config.yaml
n_head: 5
norm_place: "pre"
lr: 0.00137
schedule: "cos"
doc_mask: true
MLP neurons of a small language model. Each row is named by its layer, matrix (up: input weights) and neuron, and shows model dimensions 0-148. Each number is 500 + 25 x the weight over its row's rms, rounded and kept within 0 to 999. Numbers have three digits each.
After each neuron's rows is what it responds to, as a language model described it from the Wikipedia text at the highest values.

L4.up654:507459490463507513498478505545503514510475542497540518458531491483493494500517486504434500500505526538487508488566490488511481507470426511491503502473476510471546457492475482495478477447519534552482470539521474553492493536486521466502488526485528498574507506492472529509507486498503502453503459498525511490511530508491511563481506521523514494524509480546486490483484523486476456504505472473497533467516496494502467474477485475481492512545494497482
Description: Clause-introducing complementizers. The word that right after reporting verbs such as notes, stated, reveals; also how, colons and quote marks opening reported content.

L6.up653:511519534551482483487462522550475458525513516524534486507496523523503508533445514520480499498512479550498484464543483492497469528484493499469520490465518509501511485485515489463483532498540522580459467490525502502543478512483516484535499516499502487530508520473522521493471562479480474456519496512560506532498529506529527519509477522531510433468481451501499479496464537483484476520499520487519468491526490525488481495508488538493518505546518515509
Description: Clause-introducing connectors. Complementizer "that" after reporting verbs (notes that, claiming that, determined that), plus "said" and commas after openers like Nonetheless, As a result.

L2.up871:489533525493515530513474512492465476494558541469473532487534504470553504480457492490495520532509452488490497493500514464484515497455545485489472492498504508498524491526489549476513546475473539476478496484539499499503501497458559484531501448436497496482539495518522479495496520515513478512523470453521478506492507488505495516487527519512543507447528506512452472514510484533522415471524503501511463485517485509529512508503492496483494511518512500526
Description: Sports/stats "for". The preposition "for" in sports and statistics prose linking a figure or role to a team, like "appearances for Crewe", "passes for 475 yards"; also occasional with, and table-cell word starts.

L4.up21:516505541482524511535464505472485492540551527537458513534498472491518496458504495528484500513507449480529485495505501466532526484486517450503500519496490494479541532517451504524505505529519525532503542485505501523509515482470510485534483459492506498512521492539500516535481507490488515511558461512506476545459530486527494509470499520507498468418511481498481463497486478480542500500497505499533457489517518500513501549487503501491497499537496499516
Description: Counts in sports stats. Fires on the word or piece ending a number-plus-noun phrase in sports writing, such as five games, May 13, 20.06 seconds, final table.

L6.up301:492468516535510512515550489503438506536514511513499490458539489518506513505494470454552503494495517501467523517553427500567520501501504490560492527485503488514528486515485503502456492478513566500538545506539503461481522515506476500488536440426527476538511478507533521453515469528541487535449460472500503494459571476489527507486519523498488506462495483514507502484509547446467479494459498473511493479505440504551498495540504537498500495527502504451
Description: Tokens just before years. Tokens right before a year in dates, such as the comma in "December 14, 1941", months in "21 January 2023", "in" in "built in 1850"; also mid-word pieces like "l" in "obligation".

L2.up150:500454530503495495525432499491484474511514552490521502492545518519531478505501468519522521501520463512461544535518445470513457472486472525484517495495477495550501467463459465462515490523494480510535477506505500537475488515473487473469528477507508537539477493532542503537492491491486499498504458485479467515508529519514500487535508549498496554486509521478508503505490537499461497497552446499510477520509469480528509451516519506516507506535519481491
Description: Parenthetical and relative starts. First word after an opening parenthesis, such as born, released December, pen, q, ft, and relative or complement that/which after nouns or verbs like arguing.